From a checkpoint of a small transformer trained on Wikipedia.
Size: 9 layers, width 448, 14 heads of 32 (2 for keys and values), MLP 1216 SwiGLU, vocabulary 8192, 26.2M parameters.
MLP neurons of a small language model. Each row is named by its layer, matrix (gate and up: input weights) and neuron, and shows model dimensions 224-351. Each number is 500 + 50 x the weight over its row's rms, rounded and kept within 0 to 999. Numbers have three digits each. A neuron's up and down rows have the sign that makes its largest values positive.
After each neuron's rows, "fires in" lists the words (lower case) most often at its 100 highest values on Wikipedia text that the model never trained on.

L3.gate561:506583496515508509630445526485515481511442533549513403524553559565523627596437557495533438490544546492559536518488456554577431495531475529479546391531413517504436570526483500565504378486478445483577504476467396479507387447420416461503569471537455567440517521493593454443522517572456483607542471426472464514441623538454484441433444498489484463461465506478533551473524492500497418547511
L3.up561:524486551533455619529502520595506601433481505524629407415510526553590510461506511521521515490543560492466586511609481539486529590475552501544461440593457504550432540470520571584526460452414507639496503414495475512513458534435511525475528465505555586488533511522510521523471461570461558521401545563515475460405417486527492467420448556443498462512560526518469510572523509469442481550447
fires in: "united", "township", "republican", "central", "south", "west"

L6.gate262:488449635474523484544595484408637510410468562524475560620453532447548556465503474563493515582452479548477466511505577510489455496468474463460520534437507460581440441504589530450444470499552504509424548589484468479483557412454546476506535433498462432546433508440446463425632496471545550513565510500425454496673496526457503487465489510505491529456475448479489517453500543555556518456448
L6.up262:488536456576505542473513444591605460513472506491495419557480549473408469622499490470475512461487518427578524488440409496488547528514534517514473512458425456561545528503454636439515370507512526506522424546481594453479547517492568579447510580519518450487482424554548482551490484527549460500405509489542485603524468492488436500477489442473530435529437466536444546495573471456480464591585
fires in: "the", "and"

L6.gate797:506480528487570515600556532496506467462477483526479574550592506432525467541467569585471494472442517444457588480534472432516482564587545479556466522435398441485416526512483515435573465512523437594596440607457464422575458491574434452441503561546480473511530531526491525500498531478562439443454575631519547550461503486475481505529488487556547439486486588607492486513506448549529459533505
L6.up797:543498522392510520469453522540508545513494488594338545545459483429366555427512474467418559507502580565441526542524499568499474529504554505600382471451514557478403506488433628496532496538462522534537437535451487472494357507514515471456453499497480491553411541460421485577461537550573388440596537496464515596492522593475453500492538548467486479521493517516535536450441447526503532479484
fires in: "have", "had", "having", "has"

L3.gate159:453517494530481566523471559579535505493506485538497439467454521439441579449441470514386469479518570535424542495425487519515515537482441483563503473518524501463484526437508503590512367432486496490522542451505435465469434524552404492558539422511501474532515496491604524519508528426504502574504443406429518543568595565544476462401494558485505474625526550511507534562505529553547498397513
L3.up159:463474528538551488485506565499556439497446438424620547470473450410448616521451536489453470432432571484529512461498518522572440507520487435568447468568536499493445479456447469610447473487527483516518502507551435442514474461516394472520506512497543500483424460513615528535453540474543490572572512521418485539640466480572493468476520520418511464541522538510506537559442558548531449435469
fires in: "as", "like", "than", "riolama"

L3.gate743:516568550573458557582475471543625565529487441552547490463459549452513540507468448561425495528414530487412493549530532481554576423430496424520548425528522473489502460498453558458472579508506497456485408546499547551465467588504505517471415490551513539504519508419606477434531485446592473535457566473481511506582438414444472504460434492496518516535571554499513454484366423535540492475426
L3.up743:520557471605526524515544485464520626581458506535563445578477498563472529430459523525488484410475575443536515531431519577486528475488449471575479448469440541511481469465442494541514561489483540483495465535445421476526573579491450608512503448606522615451493514539568530492464537487494437540433598543547462542510570486548553520413412520509428504514508556419523501576377492604440494534529
fires in: "september", "december", "july", "august", "date", "november"

L3.gate553:524559549452490449504514465504525369525417515481435421460464551496494584408500620554539553480484479492457480554412500530491537468515480463438625509490609505524464540513381537474418468561543456434541485590477475542473456613474467484467462551408540430466506613458529514542390442553470488517522498600488550465440514497516498445488442488493415503491531442468457474495451524483508543480523
L3.up553:541496537499530435537527491491527469477407556447459560446431558489504576449475608550531517504480530546378529549480503571438497406505425509393519503515573533558557568499503458523501494490536472386531473525423492621461532615413482443450412499471463503546530590547480502536382460557511514587552455513576563496466503489474507431490454502520419530509612442569470489448505604435540478556525
fires in: "family", "history", "joined", "into", "ambassador", "party"

L3.gate503:571419457597469512471442509470476549589515550429508473368520567484435462454493634526574534537493550410565604526488483469511478579453478473584572499555387509428474463537526517509404522530418513502472556497467470468529479489479439459541482407536474612480488460509411578469497558520456516520535538513561496494464516551484563485557498450503512521466468571446498549593402484567476627494557
L3.up503:515496590489424556511534523484436602440343539458546470596525607519536567500563546445545528548444521535485582495518460537478533564521607469419488473511433502538570490516497434434514531433470430477493486453439486542516487474484478478549574492458527536504552471543483483425542498563527518485566612519451459496596478569528483438595557464466394533463471553536535531492438478418493596469409
fires in: "by", "with", "against", "to"

L6.gate153:559592465470480466530464568525542439514431496499511538542446455421526440573590521605394450555551440479491536513518544495392503465444554496508461484505462431498490468547472512575523406467429513459461531464477597509488473505491445506473425497407465593587581514495507428502465526554436552514427469420488540486556547513573481494394651462561453429584539478396440545385492511517388425492661
L6.up153:562559633475455455539493469540524380520483562553609513573479487479532590437493454523405479522415415547552544519477544539494459513489524533503439487434377462494553452559402515435565510465462417497477476431516526529533532502507453555530510480526590507416562540461555433497442482492474552463490447513485418497429512443536509522488455547553469450537539508455520526368490519452483457485518
fires in: "east", "north", "south", "west", "northern", "western"

L3.gate659:421450433449499454577558496536580492457528496447558395505475544539455510503518470517572490516581564443476484538524487475543495508457450519535469459512507508486531474462521569480485424452482563517501491539513474575539570420527469500604455634442506572468503500431518399433593434496552505499529588483491419540625474552540497551535607395638581482509531459571466547657447433531492490529609
L3.up659:537436459567476480583444555373537495553553442511546498499636473425490489529492557465537419461448485463471445516515422547513507537509492445486545506515456443471437497566446472517358593516528499568565423506531453553481510506528444423550549617490492570413509546467444476440507431523503474497433560551536399564492433506436475478464486471630497452498478480475494580438457495565500563472581
fires in: "as", "chief"

L3.gate239:462437476497503447492547416500473596514511478444552536509485572549533541519541501613577516472423395500479492533527477416592536559432543481472492522555378581587539465466491501478449493591605493472478496583559557466453499452508442508527439432446530484507500430498439525457457449488516481481486455569407532502505537598492514414473476523611479464492517479466531474437535501555523492534457
L3.up239:458455484514515387468606319523400534459508461445585472505491502464513496530455522574651492477421474533576442546545408439531528554496554525455518543469462613561496537462469528558438500544597498448497448528525503481422538502495460483465503380483556491513532479559423510513453411450478476462551518564493492513522451592498550433431482573542527500483488490516535455473439499566524460507485
fires in: "year", "date", "name", "way", "period"

L3.gate289:411458498568474503517523475499544455530528522474499482414566530500555446506487468539516512547543518509474498447534541513562480448500511599506459486532525526520594536469458470466555494467456524520543433492443534539430532497518510566485452550550503490462487418490462419507426445608597533458448578528522586487491423522523499546539494477402518519425476439520503507502541532529479547421450
L3.up289:553570470504496445459492564528579469542577407572506483507557487544448525472428489485463495542592499512534465563558585462525464465467615516448436505492575507432550455435406499442433449524469476522587404470565551540443594496495464608532422479495515430405554565523465370539456480595583537478408533504540478591521527478462530487476485465497485584463521408604482404422555546504465481477466
fires in: "3", "4", "0", "medal", "2", "1"

L3.gate101:425465520436557543508463463577513538465589484494506585529516506513533564502515434475490511417438462582481483492531449495596465533470585600436497489559446513455394523539412496544574507474462484506546497513499481566540527457522554470392437535535535439547550492436487435550475514530511461430472493427565526552490467551543473410523553480483498413455507573502514550483502463486468504459524
L3.up101:492479532495494483471454555547597488467508540593512576544541499482594539510493454558532482370515515459479402594520481552620458540429596593440527449525488480492449524456457509531467452465491510575651444503577415543562544487496539443381540579457520428563526474510543433495502568556449561463547547555479564513489452500532560454540497495535517383470533601448474478552442441566453425533477
fires in: "died", "released", "spent", "killed", "appeared"

L6.gate137:435524515563499596549549517605543411556453491508532503444482432571545549507522552519463464516488537581500518524435563413597450486514442512489554464540524509441532443557467591498521437573565548495431384482476502467496464503400527535550430480513518508479572565502491541457470515589560525494499551432540473644505636465554471650536543497442509500521543537487545476532548478493454523515537
L6.up137:567533478464447472453434449514508460507414485442532543446446503606589574388466452522524441572477556406548403499459650533483485499575464460535462405557450405461484473493484512389459433560494532538554394446440612508503400496482564511478463568515480457583534577520464536373538524457483468499498546476454526559506424558498527561444498448613470447423513490521546420481548465501428473495498
fires in: "to", "that", "on"

L3.gate166:566528537558528502447587578499479454576555489501463535535544548421501458391515515481534533485455581513556539500594580480504460550490461437515493480497429463497488460523439453500530450480589402570524447444522465496456452458472422501480451481448439502476555472486502442517575493542529470425466422438483563520557475562534533458443495507517536475512425523504498493457474504413569477532492
L3.up166:498519533520500460555548525514530536548516514601517478468477541460439396483433445486451565518437490534542486522500544559624386400478528432537375471449535572420477560467463484553479488405471470479494505502492497542497560414418454561467424514520453538500497499506441519472603479430458525508496385422448561434499559497677495520470518496489507407560569504539499543405532440588478454542522
fires in: "east", "north", "mi", "west", "south"

L3.gate196:441498467449433543528524476502501490500555483448512502519553565493598540434513546579524615395654531508437550466574600491469577483470466448459436481437460458446470516477513550556528525494516516605586466480539609514547451472469429520431559494413338389390518472510529505515517502479508524542454469514579502489519544514512508492530423456575479519582468499476546385603542441539554540450482
L3.up196:421508431550428612491529504575513477587515507461497458511593561520517597412587571604502477481594518510515436343574527452539479491571524429411436500481480510416482488486528474524473543531586454591492471535465539545489456467519543462485564504477341452408471485495499484585515542454557485467409507484569486501455592588502421464485470477541453454579541519500463407540545488507535458446575
fires in: "did", "made", "make", "do", "help"

L3.gate761:538455446595444484509489521567465480486457519586476526558493511464543516443494546591548502548560455481623520389530598482433582540520499622418454520487602551496456529481470471485457429447497462493570503495480571478551577526563490474502452456459458537512520460514497480479503462494502483461495525534510463473451467505553493480452508543617359560497472554524509541524531423483468512531500
L3.up761:506458479597543473486471479625574505524472564532528528566491511437538540521480509546492499510513507461439526435481524508505675511494477543538425467499455511598522285429451409512449518521518523502501513449437470529559582526500502560483495413506471615559503455542496445524476464505480496438380531553518482421469498569583469489473523519567436462536421541477500482537505459488503449574501
fires in: "year", "day", "2018", "won", "2019", "time"

L3.gate934:462596518592413490501482474602482557519497562514575406504478467441432449459502587509565647487538463539496452476458432525541483502467515461505420505491499454433489430475518449448520547384482493555536503448431434503563504502505474521541402494562531581494503537536479440503579407521530509507485478504503480486447456579559517463470497486552467506595449531524512512491500534493544507454455
L3.up934:429457636548413560503534533488551548552482569554519431462539449519494493518539525495503589481504477531493523470427508497490560554517437450465486474505491559462487540485461437425539488449421498529484514598460458500562486447531631493499535481489485496529479492533473480459512449497598500521479470472405507480415510452574485433527556465524467599543564530537476428469453519501518567528434
fires in: "al", "known", "continued", "used", "along"

L3.gate419:553559426407514575495559533562590532542516495442509504455497448473483568555504519500516495530513582436456509453568482500415536517574510483478489517547402581456548571526494497523461499408524547517499522553532474432451438480545483433508465560563491435454584420455453491499493443561528455525507450561480435516525474402487476439529404579493519562513517539564464557477523408378433500575424
L3.up419:565513420473514537538606527478544462565564502461476531468533460457527586473513545508476513454521612420540476519601472496521524535532516525511583525540478624511456537552589499524499530476506616514503574450519469505511488500604510459421541491433527497438508471493482568533490521514549463445479507567463484504506506495549462578485482630582541542567570537510542535590530457515434524494523
fires in: "scored", "record", "votes", "score", "points", "averaged"

L6.gate609:529462533514430431444533511540543485407478528510469560489374554531540498496519467496541501463458471504418488528507560484500475508574531437552438572502452509396345476451422585486452394510570433423521481560470499531488494515427429559520561459420518482542518466528446608397551552535461534553536522556474602562477483588454548493421450467486450489553546520539433533471464601497525552532477
L6.up609:514375586499519486507565626487413502503456462587536433359526490432546517503475465535500558520479515535450461564442514525441527494542457568567488553538531525353535554472470488504540481545500459512550557447501493525463484469505541513511540510510550546574480438519614570464476505520485409431509517529444502483377507457497445432510451470490516500608525538517517501463458507440497461518439
fires in: "to", "while", "with", "throughout", "like", "despite"

L3.gate132:432508530438415481555464558431515534512543572468538409501507539531546520449563572478559433449532474418556514553506530455516483500457541513434551413499557603451476523444488450434524450540588484432454458501524470544519465528518577498469425396443584509474474464470542573480468502521410510557452474576518534459471517465457426383447595485488607531381534501517543457453493495531445520528473
L3.up132:487564535458418499605480562556433447462544636451546438616481446506546474521483576490614482466561414432493488585547447539479473522447461542536536551383497594481445443472552450474552391533570546407509502552545473497488465503559557491530504508517588496541484469460425511452509458513481426542423442631544544415519581511527552459453556469550449423441525547571505448542558479500495427585477
fires in: "end", "beginning", "started", "field", "surface", "ground"

L3.gate935:469511533352517536520461459503420509454444543504623544559643410503453475483525565406534494503578499474470475542498482530558459476456413473504480461499535407452472534485575503488534456498454493520442514549501495424561580525490460519512575521523404487490582441597424558463463539557592594489450553489533465467533503506527547529462522512502530584531522492565529466509496434504482532473429
L3.up935:425505527516628453520507534461441579553469599558603537594598445494470493491522544448495459512508487463510464505449496455563408501556539540474493437571523526506476505591472548524591453430493479565525494538520432522535624457474527459481588533488495462471541476595525465508474516530538560529478622589526485506568498508475557483536467488466510525555484458562435393499447471355552508412535
fires in: "during", "under", "by"